Part of a small language model's weights.
Architecture: RMSNorm before each block, no biases in attention or MLP, untied embeddings.
Training: a variant of Adam for these matrices, 572M tokens.
MLP neurons of a small language model. Each row is named by its layer, matrix (gate and up: input weights; down: output weights) and neuron, and shows model dimensions 0-169. Each number is 128 + 24 x the weight over its row's rms, rounded and kept within 0 to 255. Numbers have three digits each. A neuron's up and down rows have the sign that makes its largest values positive.
After each neuron's rows is what it responds to, as a language model described it from the Wikipedia text at the highest values.

L6.gate1251:100149111105121142095094165106155096150145148143122164053137147135084129123079129165143178135124104106129124112147093124120116128185119132125129170167127138163160118129114108145111119149132110087133134116151164153128089125148084143171128137123112115157129087149177112115097153145123065139164129151126128099117115109142104154114111126158112144140074104109083144102138122173140111127145160128090143078098123136141122120152125151129091139137165113126154126134111097119108109149165126109147121100137115124175135111
L6.up1251:139138158179105140137156139114089144130149113131148141159171109125123164112118096138097166136143163113119130140130101156127137116150128127157150139114130122118144115121129096111115073148065075145152153157130137134161112104165146146165091118124147118118142093189116088114142130144136119168146144154081131110127123092133132123118129115137146150170138118137151114086169151105112091136155160136125162113078145175148131159128110146147107092141117106149120111138155105094160119084141099158074152119112092140132081157
L6.down1251:132129164118085124155123128152164098156139137157117121099124108117120179122125138150118121111107116120138113106106112145126100159140120116112154120133104160157127120102106106125074059130128111119152123134221155116128097140111100125160127122136141099162139126145103112119133147150101143131117130153122127114096182107145122125104132105133163137179111157114129131111152173120129149166125136127125130099146102140155133181132114147132097123094100103136093138128152117098125134128135084131160085175100136142142094130
Responds to: Word-initial in and particles. Fires on "in" as the first piece of a longer word (integers, insufficient, institute) and on phrasal particles like out, down, up.

L8.gate1131:138126127153153131116125119124113115136178128122148131132166140157136150079129139119108186126114102124101071092123121113109142151151140131135080151078135075152163112099150168139101135124123137133115102134106138162108102163127127135129095151116140089095145152147115136145138139107154139145128137111147113158103132152098108091113121100106092167129105105124160128136107177111160086147103108179139159109153102131141127164116116157113113094137102173151105090186138105116110120119131092122132109138121151135095109192
L8.up1131:139086165116137126111126144126163130133111133177186106150158142169143138077090083104146161166152139148104151125143119109110086170156092139099149119105139110120119093120189117083118096152159140146136116162131155149126127117106156150171115164096130141100119109137085161088145120096138145152164126110177121172097132135112134095178168109137136135130132125114160146110088146172145111155113167133151124141118137111112143153114151136123125082139154110148112143139141150096118141174137106128121107137094122105126080130
L8.down1131:123102170126143066085130132126135109133134160122160063097129142125147119098106106132132148162119176129110115121109158119092100105130148124117132136112140099131130106112129152112112127110132199087104164131156154157133096092134104170111117142120117136065164102124139158122111156148175146136113098139132129156107144125178129186125156121113112135103140111161153115113140157069129136143090114104191127135126154142135144169130101154115130161140126109124139115118098146174071095163159138180111126123147100121101125112
Responds to: Determiners opening noun phrases. Words opening a noun phrase such as that, one, an, a, each, another ("with that paper", "one live album"), also row-start pipes and list dashes.

L6.gate1567:132112130135102106088164132090152140092153105174153107114127157101157140103130130130135162143088113084214071102139115163146118119146107142112181164122114082101124149158100137124149167136129141141132146135172130117095137132152124150106128092128100118151129107148064147146170156121170154128125139136118127133132152144136117142127086131115133098169132081125107159116090096095078131114116102137153145150158129107125116131176144150149130129129141098115165117120106094148122146115145085127089118163156121166113088122
L6.up1567:122136146095125132130200137096157133130078122114137134156119126144186085095170120081126159142118100149151108130143151145089104145121100175084154128117136126106084117137131101124179165149123128144119158149133112115126166129127173116155119110158151104099138084168081153133141119158124162092101146114152101143129127120118139106145154182122117147155111107163119126143109105138124121155153155116119157117126150120127148150137175122075113092119115105153105103163104153164151129131139162113107116093124155134080122090
L6.down1567:143098129176161097150131159127132158110136174122163137147140119136116113144118108141127139125158148124142107149093125116115105156160106138138105082124152097131097135152158156094151146158090151141165092133141127132162168116162152176109140166133125108112141134139139127111130115129146177160114194098153142148189166141167113131172079126149115169133105088094128111145149060123146121127125133113120143087160127121115071090119154137143109142130114091133139139101139144131135128148134114067133133132101085163119134110
Responds to: Diffuse mixed tokens. Fires weakly on unrelated tokens with no clear shared feature, from word pieces (ent in Wentz) to function words (that, those, is).

L6.gate1478:118158114137095122083120151107146109161136180095135103111133154138141148159140103090127145145105151121148132148140119130126132145096152114091137093151120111136115135119103140130173125145134134146153140132158095068125083132107121140092134158108114130181146127107118132177128125089141103114179136143081097128094108165127143163118097106153086141166135104153123120135132088155110173116141153145176133120168121120123157075140163113151143125168116174120104108121164133113135153139136190143141127114097120149099130141
L6.up1478:134089120187157155107126156077126107101118150117161121089127134129118147133075135095111094152077184105150120137123106145099119150149108141135088105175185138146120148114147131127116165125083155090119117125163125142153115143118081113112102117114133130130145155146125159151082121140101135109136159131142141117121119145141139121114134096067143156154143076142115130130113141146127136111137119105114121135154144161095164126148139074102130115124158142168122116093130115152160068111153121117103108163142172162122124129
L6.down1478:080121139120172112112119120093135115113124108133133110154117107125125151129095135126129108148156109126133124122134064122142156089158170111145143131099141123117151124133090129146152163114121155108120131140135164118150151087151146141149134117115139137094111149100107133106136134150136146103114100129106109160101199098159138143143107093164144129160122131079130122163144142089142093141119105150153079124109133138114121145116113129116134142073128153142187112136157130150129086126120103149121148126106133141126110145
Responds to: Word-final completion pieces. The last subword piece that completes a split word, especially in table headers, names and titles, such as Dis-position, Ex-it, Appoint-ment, Remembran-ce.

L8.gate498:091100123082128164130133130141137101132130104162091134121141103167096126120100140140140139158165129082126126102129144152097119145106136172174136151088132138152145129143139158124136105118096095121126084107127144144131123180147144181102168161136132090088159166120132134093157168133134129141138141109140110111117133123152088160107119188139108142106125074144153112150114124135129065123102097148118175119154147137139170123136110137091147093155144153095085128100191149135128148121158106073161094126129160161087113101
L8.up498:132158153126093166085141124128156134099096105154116152133123111165097127126096188151108147195165143092123091107081116119104123106137135127144102124114137126115109129126117134163107115155113143158137124105110135125152163158126158193096129142143136118089097157178136122125153129123145157126121141114098147122113128125154142152105109171129135117137129109115125168122130089185144118115112103148141128133121105160096159104077091142089112115109183123093138111147151135153144120092152104089130113100163130139136180161
L8.down498:148135139162121162103171120119123088114128125131136157144122121178137129094121137134110118123161139137110160110110116136119115117141141090135102075109164129133109121101125150123127139106076149122162136092108113128150184138121132126121118125108152127094111152182150155125123093075092157168145125102113134160135211069145104146112087159139138109099110194129151099137114126147133132119139105101168119109103121153115137105107063194129108101046158129130138126134142164136186131098141151115115123100135107149102100101
Responds to: Career and location verbs. Verbs in biographical prose that expect a following preposition or role, such as worked, served, born, lived, located, before in, as, at; also years and place names.

L6.gate1255:126104131110126099174130121136153139128108122143176132103154155110116122119120068155150112102155104144133143137135095108118131155176154061095087093137111092112149156119135121139164116181118155120165067099080111112094145094150091130081074138115100119090127124089185092167111105149167172121125176104100107156156098139129116085092133129082098166145078110153119100169150131174119138123142149159086146160125137162095103124136115152131128105122147145117159111134108144133101128141119130110097127129111129135154132104
L6.up1255:158103124119117138116115105095104144096118189104090122117133093097128157102170091104154139088140118144193126131208078133140139134114128082119129091163109129123136095167166119118154099131120130118116116144144125143158151149160125132158068102159150162130144119113116102108132117165133130124113107119101111128163115142130099122104087135121149080134140118132132161157099104158138156089140108126120123126138134134131167101121180116107091126092119156138146086114125127116140129142126128153152123139119136126147144122
L6.down1255:136113099097128137121173097078101145138156143063108172143110119135121100132170094128123138140127081101108146115095134145170131105199140094126126122123098122139149177047141141135134114125135099158113119143127111092147112117123127103123110143133103108116130123133164082148086147175184155144081139093124114121112160109085118133111139142118159158081109086157131114165132109142171133159122137151151131194140102138092122134108138106164109118139150110131161077132134101137126147146101101096104163117129118129148118124
Responds to: Mid-name vowel fragments. Short word-piece vowels, mostly "o", inside split proper names (Dor-o-theus, Ivan-o-Frankivsk, Bh-o-ja), plus list separators like semicolons, dashes and line breaks.

L4.gate685:089104102132163112105121121098123109101123117154149116147119163107140118128119122115118098144162126118146139117161099127117153117151131158145107101148136145089137103107129099080140126149139125131122158141106136142096119145119118151127160135131160158188145136157113135130124144119114105093159116126119140157155128118157121099152135160152127147178111141141129148141105088131139104133103115139148142069137148145148138122124119084109139128110159150095099129154107130183138142095135151120136207114129199103136103127
L4.up685:107118137138112136100121172127142118113107105113146072167163141138111082154127141126130122157169162124116156137116135179105139125158120112124124140129130143051144145115132158122112114085154128125176126141152142152118110130160145127147126147150119140112143136119126151106123106136104117147115139166138154097139124157159098121123137162153121117146142141126100135117109124097147107122117156155143151134164103148159110104130130111148132129124126132112148107104081127078146141128161158137107116105144136085120129127
L4.down685:147118147121136143155158138101178137151104091151150097146112103129141127134142143122150126097147127145086143118124131125109111131146113156093169140125127153121113095145136111114136118117122086135116118168099152150092140179118165124133117129158127085147120142127115113108165168137139109112168119137145122112111103136113120120154167136102137122139149127161113105136085159106107102146103132088162128111140112115113154137107136112104146075120128088161181107140126152115153113139149139173125133116125106138120125081
Responds to: Quantity and demonstrative heads. Pronoun-like quantity or demonstrative words heading a noun phrase, usually before "of" or a modifier, such as those, one, some, none.

L6.gate874:085164138123137145202112200136125145064141163138123093125144154156173111157151151121150111085142084140162131112166137161157162065120162111087097151176131116125103120130171148114138115089147121116138096160118153103133090104147133158150158155111119135130170108140125137147123159142164136114119127117115142105116111143138080144119105180151124165127078121131130132100142143152137090116110128145143153119153097133118124132119099086133158104160116138096145113127155115145104118111146128188071186129145126088144148156
L6.up874:093144111155157178145136178131113114114133131144114086123095139159133098152154135161140121120157074130136149158114128128209137095126132149113111088166129161096113117124108132135156196112154134144140144077114119093115118098117146153131104104090122121121125097127115142155174154103185091081134085143133185132109142110118104132148110144139119158102099122123108134118119141119122116101076108149127075107140113109135081113154130128174123110097120093095153092140117123158109129123166129161111118127150118114125160108
L6.down874:136106123130110173091113117111133129188100141113118124125113123135130114090134140129115109136122122170107153134117135137147106189113112112129109083112117134122143140123137103112114141117133134166154130113127102145131169140135116113097123111120172114141099169132114166119117101107147109096139101140144118122137198112099200124146143129085145133108169131053133129139105161097129135122147105141146030087115153104146134163081100166136129137042169107128126133133064165145128101107134120126148124144100126168086148118
Responds to: Phrase-opening tokens. Tokens opening a new descriptive phrase: opening quote marks before a quoted term, past participles (known as, regarded as, praised), and a/the after is or and.

L4.gate2022:122148138163171123169087151160128124125099101159155118123099144116135160124126131127145180124139159140145092103094129112139100100120124192140063121180110137096105119107087148078103081114150084075107128168135112139134146144121148100147139117124137148115203148117142140139113129106107104123096086126093130126126141124109111129132112152153098130111113133137110106138129163134098118148123132152139101126102134093132149106140153077130171165167112099140124138145107076096149136123140094142146139140134156137180147119
L4.up2022:070131116133111107121090142135160125118084114098158127094132132131120134148117168128178146104136138151099108133130124123159123094124111170167136137128136108148116101136131187123132128127110117117149157113122161121149127183084099141127103159139139124171135155161113088113115121128092099122122116152143142087182116128115155146130112114121116052134087123131157133145163134154092108097099155102145132071137104089143117096120106107154127105109095121127126102124089115116124152136191140149080143129105163113126176122
L4.down2022:177125147143155113146116137100145138138131124064137122113120123129097174133153109146164104133143087093124129083124124153109079136129152146142112166138118144081106130089123103090162146088137096144125131108130183124095143116136143102133146106112133119113144175141135129163102117138116049107115130102150096105139161119106147084086157128124099140129100138129103104100118138132122085126141102126139136127128142158146145130119106121144113178072143119147086113108124090116150103123156102104130159126143117132186137140
Responds to: Phrase-opening function words. Function words opening a new clause or phrase, mostly after a comma or is/was: "is a", ", who", "such as", "half of the", and opening quote marks.

L8.gate765:102131110123158103154144159110147117120157161147121148147105147134093125137145173101104136106129125139141132165136104098098158129133153141144112138107142142157141142097149115135121096108121114120134134131116153134156157111152127124118144145111108103139116100084124114085090131185111108142155143117077147154146109143133139131113107136182125157135043087142133098121128126082122133109147136105130149153112168140132153107175101093151116140143119142148121124134120153126081100081100116153119135129143156088133110130
L8.up765:119106126129167101141155180117168147173110136149153132136084123147101119178143139187157090106120168154130114133119120128126086144144118159135149134092164164148107074134130129138178126106122098160134106122120139102112138166135128074131139141128080110100114128081086138158105159162129160131124119108112143148151103141137125121155112139145110156123136127113118152148113120135087081084116167132120101136152125108141102144148194104163124161124130139083136098113094097169140135097153063124126176140087145149129174104
L8.down765:139128136132119116139111174133130116182058176122142113138166142140127140116162140134184108139132152136165060148154117140117080104152125155131160144129114154097150102146083136153092117124118104137131158093172129139162103139171117089131115107096123128091172132150119148137127125148101129102108142129144132142183116152101106120143110142113097084111163145167106183118122104138088104100122119107120092114121104141126113190163162105160112142159140123156133095130100105148126148099152080137149154127106185093155126107
Responds to: Opening single quotation marks. Opening single quote marks that begin a quoted or coined phrase mid-sentence, such as 'most Australian', 'rear column', 'wheel rock'; weaker hits on Latin fragments (ad, et) and word-initial pieces (un, ost).

L6.gate434:129072122120123113140187133166080101143056083119139144151149119141137133139161110144128155131137126115092078076106101152111103137128140097114143139127167074163061104112118137084089115164121099146093102164133091117133155149108139150171161175117104153101104163119132154119123126114129133133116186138109127137067150166115153141139131131149101165124125116146140113137086087127129140107158135124114124114116142146114122136122103112132104118151119120142093157165127094099129143114120129082126108103164124113121172118
L6.up434:119168130108122135099130162130115128129114113135094083092094120127094114153110124134146109128154155122074130103115113124145110111101125127125029131163142124139098182117059128099107167153143155114127143178126160174138181142141148122136163125088104117147144108130117136085102146124133082129102181146105135162135127143155130206179133122142124162087183152151144151134116148154122085141192105114196105103118137090115138121124094129116125099120126159135153120145108132128103116158091147112111120144140119087102111111
L6.down434:112159142126129145123121125117134158097175162126089133142149144156110093100165148149151111123124190114111126101128155136143176181148141142150115168109146152140134148155159136120138139116091122122121167150135197166096147159176125147095129130074101118063148114126109136095116113107127158124071163118120106114127157092132116112137079154140130140145145157089137119089116113118152113126114142143115127160104104178122110129139144114120139132121166146134108109095167145173113139101158094134111154098133130066165116101
Responds to: Mid-word fragments, year digits. Inner word pieces like -olog- and -og- (anthropologist, pathogen, technologies), last digits of years (1990, 2004), and verbs like went, withdrawn, returned.

L8.gate1749:137098128139104074132096127129151130140116122091137136143127141136100164146130152135138133126129093102165152130142136145126082113136128145153091096166112161105140122137148098152085173129069094139106111111139131118117126100108107117129108081104121116112100115154127121166128118105129112128112171144123144052140143127132121154129137144115096116134104142132151124098136144122153150131093148149088131132144115140097122158175090114109098093137109127196119163127109135122125123146093138073187141149124069096076149130
L8.up1749:103097127125115101137159149158137123108135112124139136146131164109087135124132138127122117097105129157150143125143094130115184139132094154114139087141155139131142146140129213137150145108090127132126124119107125119125116106143133116144070125133153102152119112084122113116054125119122097112147084125113099133078162138099178100075141164146134184112158118147129122124118117120128145095100126138145127127164096174133125086158140105097113137139100144118113178129121116153144135119112130131161129097134117161105098136
L8.down1749:179164099134125148141130123104121164167104136124132130104131089099134123100107135153121117162120122086139119108143108092140154121164119116155151157120110127130121103146107105124121100165167130112162128143113160137134134137147182105104102139126091161154097131152123099124116142142143088149135123103113110129154070132148136172131066120125129113147155132167143184104088138110111149128154132146098096122104163110129140166115133158126158129170134094091161100164086127120165133125108130163072136132103135101130149163
Responds to: Final digit of years. Final digit of a year in biography opening dates like (21 February 1892 –, plus table cell separators and list dashes.

L6.gate1582:112115140124092143175153124121166156079140096146118099115146152133121152103172130137134157170068183121135124126134130131123096141147122122124124113085123106104150088178174176146142104134117128110136106109139124154134151127105135138147148139093113071137132165107125165168170113122177128156122135160161101108137097071124108150144123171108142142166089105135113125101155149079143121089102148151135153153083131122161129134137157121146169131138082149137144093115080115137169106074135106151182116128111115154097108147
L6.up1582:133153152163114126095102119152133152171148124095104109114150130075095156125130115119117154142126090140132175148107125154144116110125153152132087139128115145157104084175145134122135128140131115094077116158106154155134159115154135133169107152149161112128062122133120126144150133148132091114094123140093159124132104133115142077148110112133133144138093105120141089094106145099125151140174137134133120111107132131170179082124131114121135181091158133110182137126156149155135123136104121130120105135112121147129133084
L6.down1582:128111112168106107082133141143120089199152115139104071101101091132148181100165177137118153144142131191153153165113120191159117149126122112123153138123100180131116103115143100157148115153163125146133155095095130126140148143150091115115145118076150149149091115181155097119103124131103114113128117140127156153114122090149134122098122084148111117133156111121144131130101139133109114129110083095138085156122131111141117157121134152139124146102152128068125089194132171179123145165134130146125138104154081136109131066
Responds to: Word-completing suffix pieces. Suffix or later word-piece tokens that complete a long split word, often before a comma or period, e.g. Island-er, record-ing, unconstitution-al, Saterland-ic.

L6.gate469:143164108094103158130130133111129097162125076094158097141118107147154151117171113152080089156116151157061166116095137111151114124161138097156105128108089155121103171144120144160083110102160107096118118159164116183150136133110137143110212168123143136103134135126121130121115163157136141101117136174153136149123122110124134163165136151108117090173174126120102149176104157079110130119149122133148124110127106105075128153090137133116156136110139124147118134147145115104144082100095119111132123111095095125113133099
L6.up469:144113107106119138155137127120128133129130109163143109151116118158137130157177104163121120130130150144157155128165146106150171135130124129132138102131123147116138131120165160093109136129153146144080139112123108108115101115146164110126128156119131100110119081162149152112132150144109109127215113118148110159127155123134145071120083136109082095142102149124091179156097123121098149101120099134140129109150095111194088106118094107104132101091091108125110179130124102111087120147163134135124190117120096142162114121
L6.down469:129170090103146130140151119111126130134181131103138156123083105170124134101096134104131165151116115141130084107137099144097168155105126107122135152138157136129085121133127134133139119136088155145169126096137141127136120144151115105162107163109110087127147145152159116124095120136127124169132125097133148173142195102120166179121161148153103156127113114117118141140155141125154182157101129122151132132143137115111141135099093144176137149124119143105116120140127151089138117145144122096128139126142140181108133142
Responds to: Word-ending subword pieces. Final subword pieces that complete a split word, often suffixes like -ment, -ance, -per, as in dies-el, cop-per, rif-le, and also standalone per.

L4.gate1708:140100119140178137151121149125124130150107151103113128160124102138142120116114101163087135136109105101094140132169114128119127139070179081103121092148113129178161149126139140106154094176139129180151121139089142153090110059147096082105101127176127112118111153134121137158146061126099081086158105110116128136111130149135120135115132122130095140116108131147085171179163132143071129154152172146155139115099139114160173103125172117108120151123116110142141091151138141095141116139152124128110125108121146141142133115
L4.up1708:135104150184084129127166102112076134147128114105143073107134151145115160162100060130080134123140165170095153149151117135099112167171133101142140094150164098131135137127133098091107092148094155127145147164136129144108099103113070156109117126127146127131143171127155172141170113109123130089142087189125120109111151138105142126129172121138138149112122109119150156146108111127114156124126146122129152114126122115126142121092158194149134130131107135093159130157130098076169127154178136079109085124105113152134141115
L4.down1708:151134117157145163135129107105097152152162132113101107111103114148138101162112116126137097161150121160098150147166102133163107106146138086138163106169147141112137137122149131121132135139117070139160130174103120123123140099151107133139114126138121141159108122125116146159159114138147112096087127157128119088133146152145151125104105114115141159128136133135110193146119152148126161155130129100122152141162119101173130141105103149175121131147128179129130115144103132140164128161125109106131182102090118142128135118
Responds to: Word pieces ending in "o". Short word pieces ending in o, usually opening a longer or foreign word or name, as in No(ël), Vo(isine), Ro(essler), co(incide), no(tices).

L8.gate1361:137098111128134120152103120126095163068115159155137136090122136131099149158165107123125159113165165131121144170120108133187160171139176104132083081114109152152112162073132118112152104101113087096122121151116137126104096091087142150130126113159132107107112116133136130128169057122090158116095129148136130117133115164150084129111105145143154127146113139139125119125161110130154152125088125141128091116128075159093148134138179117128124155126204149150150124159077112129140129100165104153101091116123165103135157108
L8.up1361:100112141124159135148175098103115100156175120132102144132177133150132112164100086106137117131111163153148107111173118154183150140102138143113129083156111123147124156101163092117118124092075105133120081087147072121085126146118106085113107133107096155127125155106143138131120099117131116113116061111070130098113132130104133148102134139116164154150103095123132180148171109110174124115143138150127158148095125160150093112116131146161105126127116114098101133158098100134073096117137127108146160119136139108157144106
L8.down1361:148120155150120100100110151108136130126146152120143153107152114104140120127088118134128127133116094115095100170118129102130129121192125086149089073168124149117119147093121097124089098120159111148127123141119136164160098142124134139115164147156103137098081113121156158165102134153160106142149128118166166137120195093136105106105103145154155165138099127153126137122129130130108107103170136133162116182127119154172114120118089099129138160085162137128136136091159166082156139134099163097175144120121159155140130127
Responds to: Word-initial split fragments. The first one- or two-letter piece of a word broken into subword tokens, e.g. o(ak), s(ince), o(strich), Ro(ßkopf), sometimes in names and lists.

L8.gate454:106115171138125157084146129055176112114149125132099136116136127178108169139154122076133133132101124150080152095130163147102110157140114171131097167134175129097096111135114105117162139140164133157093114101109113126125143138139078131140128102112157157140104126153134171146104078176108108136088097125159155142118130100134099148183108117127111107158096133120155156127133128169093114129139117132142172118086146114092126149153098114140136093129082134136138061115115117157111151158127193146128130101136124125127135123
L8.up454:152148121145094166117145148128091114107114105128133129122159124096118140186149144101081159133112152159108120094094116139140094163147153067112123139162164103106113142161194096129146163133133166108125130138144110146131138143120129132146141151129108136125146119126129158106127149118119135158124140159152105133108135134140100095100104137144087148154145145134172087122098128111104161098126124144110119150133148107133121101086137148114146102154094169170147159116166083104135145096134157107128153123102119129157121119
L8.down454:131143150133103147152118137124184134107149141097090105130116147149165152130129167114095150152174149129146159102150109134120107181169127114107143150154104118112108140157165120125140155157151128128113068129129125130155155158087144125155100147141090161133129163145094120122122085085134110150153112153139124161134163109130138125134116139079124171139097102115119131117137132118147091115112139165090130137116104109154132136132117155135160109090141117098132084150121144135168138128118107117139113135102141147125110160
Responds to: Word-final suffix completion. Final subword pieces that complete a multi-token word, usually just before a comma, period, colon, or heading mark, such as -s in Partnerships, -ing in Voice acting, -ist in saxophonist.

L4.gate20:147119111128141122138083109160134110124119154137115131139144114119160126114151131155136172082095149114129121162106167084130123140130137095107111138130149135137135180142147180111128098085106076097109114089158148131147151102142137128132120172144123117129106142094167101163084133155167110138121113139085149097129114139127122113126104132168110163152085135138140134141170076098132166089154151111126140158133086118120104120118138155111155152160090156089129137119092127167155120109149085112120128135094134120097091122
L4.up20:109142141117119189120150083165111125146127166128083157151114157097102098121142144135122139159102122127131119142152098178142134136160104160092183184119118136109127161141128122114058125148134141109094120176092089151176170160135170141124142108157117118110143110111118145121153155106123143138119123119122089136155159148146143117126116100154122109142112140113146163130131165095138135135110071112162118196113140155124114159130137158122137119104101163093132093151125130139144150116141118133150141172097117080157163154
L4.down20:166136143141129129099125141115160097135108160120098101153139150114120137136163138153112107156121127128141137110126153095142109131105099126117134105172086113120129126135112119124152110160121111130127156107111126122148115141100133112126114106086147106150161160158167124127144152111130130089138137107143087103107165104141124168093114116145150107094129148141144115127161112126148137106124133119127079153106099091115150125134108122117107151109146122160124161108114127170112126111138129122178116131109126114184147133
Responds to: Word endings and small numerals. Final word pieces that complete a split word, such as Camp-ing, privil-eg-es, writ-ten, and single digits in scores, years or ratings (3 games, 1 out of 4).

L8.gate1292:117146146141141118144179140132117141097114140148160126151144146133166121077129124141116131103106135131113104153111104111116139129151121091166138134071125114176135158085148084123113122159137093150124192192160164146141162102132161139151145140115100107114141102164112093137141148119093127177182143141143145130134115122150133089110114149112146145169135129139164142122142145122116148106132183149098155101141130119141131131129148127155126119149168122131095134068130139107158137107095139154122145148121135110140119132
L8.up1292:119157122159169100123137123132116135105124117099171154118170132095097109126156121106130166125099083167131133141120112089111102092131130141131105118119107128162161102136108113120164127097107200171114148126135126148148135119137102143120132136111071136124116128093134109151091154161137123126124115089111090128149126121124114128076134130100143120138115120131173111082162135128135126162210154124123168131175158104122111153102169128158125096150102096094085128151144157134101105138161082137128143134140140125096149144
L8.down1292:100158147125119116147119137096084114138145134142179122133146113131092142089146139115099148109110143089153112099103168077125121125179099082179125139100110133147130159115166108148115109169092139135127137149089132147165127117135183132110135131112121127117137126147162114171147176144090140123176168127112158130138113123162110129091082126106113147073097111151171094109137156125144192122137111113106085093136112119136121148145153140111142139108165098099124174118114106097129129126128124171119172132168145156134164098
Responds to: Word-opening subword fragments. Short first pieces of words the model splits into several tokens, often vowel-initial prefixes like ap(ologized), in(ches), ac(claimed), as(leep), plus some mid-word pieces and table-cell entries.

L4.gate1312:150080128104070147117148128124116137123107144165114117149151166149175146104128121147108157095129115133145135089126115176121115137158137151116098120114157137099151130065139142160093092171097125093123138126133146142118090161107148141167149128116085128132139162122133119118145156143114115127141164113145101130097137106119116148107071125145162143141085133146152126134138112097172084135124144129111155138100167114150139156139163100139098099123140135143115153174154127160133138128122099130153117104102127092152135126
L4.up1312:161178176163129124132152158140119138123129114148124132144137116072107094145105144134131113114134130135130129148109116138098083125105147141103111103157116109127152155158153180092104118152114122119142126152143159128134111107094181113119118141110116147137126159111083123104138172116151094108172138159137097146198145137088115105133125142155104112125125107116088106151138144152134120137163095105063145078159116100132123137135091124105130161124134131131157154112121094163160113157081114151137115135101096089080147150
L4.down1312:113139113140109148104125116113103126146113105145111087164136119111129130158097120135103139135169129111105123149099113163134078149149114162147117146111116120143120088119145163121118112138182111133193152139140102110130096114137146139160158143139129113104126105178106088138140159158130126144159093121140145131140145121106142154095135145129109150101133144150087096147166138147096148151141133113093161098113128121108179153130121124140134149160084138097142159185084137125158125116142101156090136112149110155097142161
Responds to: Up and off pieces. Fires on the pieces up and off, as standalone particles (light is off, on and off) or word starts (updates, uphill, Upstairs); weaker on assorted mid-word fragments.

L4.gate1261:111114156162123107133138114155100105138144113156149155099109124093166143116128100144131119151118151090156141106133194105071114126092134166074092123124154106170097141132149102120172114157155114137111164117128154132128136137091106124157127149110132118151107110126161131121106113122117164123131136124158181139104081137135141156087174137133072129150182105125156144141159140133059138114130132148152127176132145070100114181172084171129166141133138096104109152149107087092109133167128179153136148128190131111101096101
L4.up1261:149123141120136111158091154109086106178117131093150131093085100146103136153120134133154072161168123142158146122115143112137069133115150103102144145085118106151131126149148152113119121119097143176117175099106164147157139139087117113179073139147098124139128109151099104148094146162131133141105137126137129140146134091153172113115141110133130121095158162121159192151123155121080171124153164142161113132082126091116177127149125120162138150107145121140104131082109117113139108128104146128089133132128169102111132121
L4.down1261:124094150138157100142139088125133126138152102147131143126175117100112117117148143101102098153103120162108147109105120091123156107083114093155113092103113144133165169151142099127085135133104091138149185124133113168122117126106171123126163122121088144124083132124137115154136091110094162130125105145150138145140152150143182114146178141115124125172135107045114125126134106097153154129109105166105170113140143138117172137148121134106132106000119139144075123119082120158114099112117128082122103127127135146150159102
Responds to: Final piece of names. Final subword token that completes a multi-token word, mostly surnames or foreign names in lists and tables, e.g. Puj-ol, Merr-ill, Zapp-a.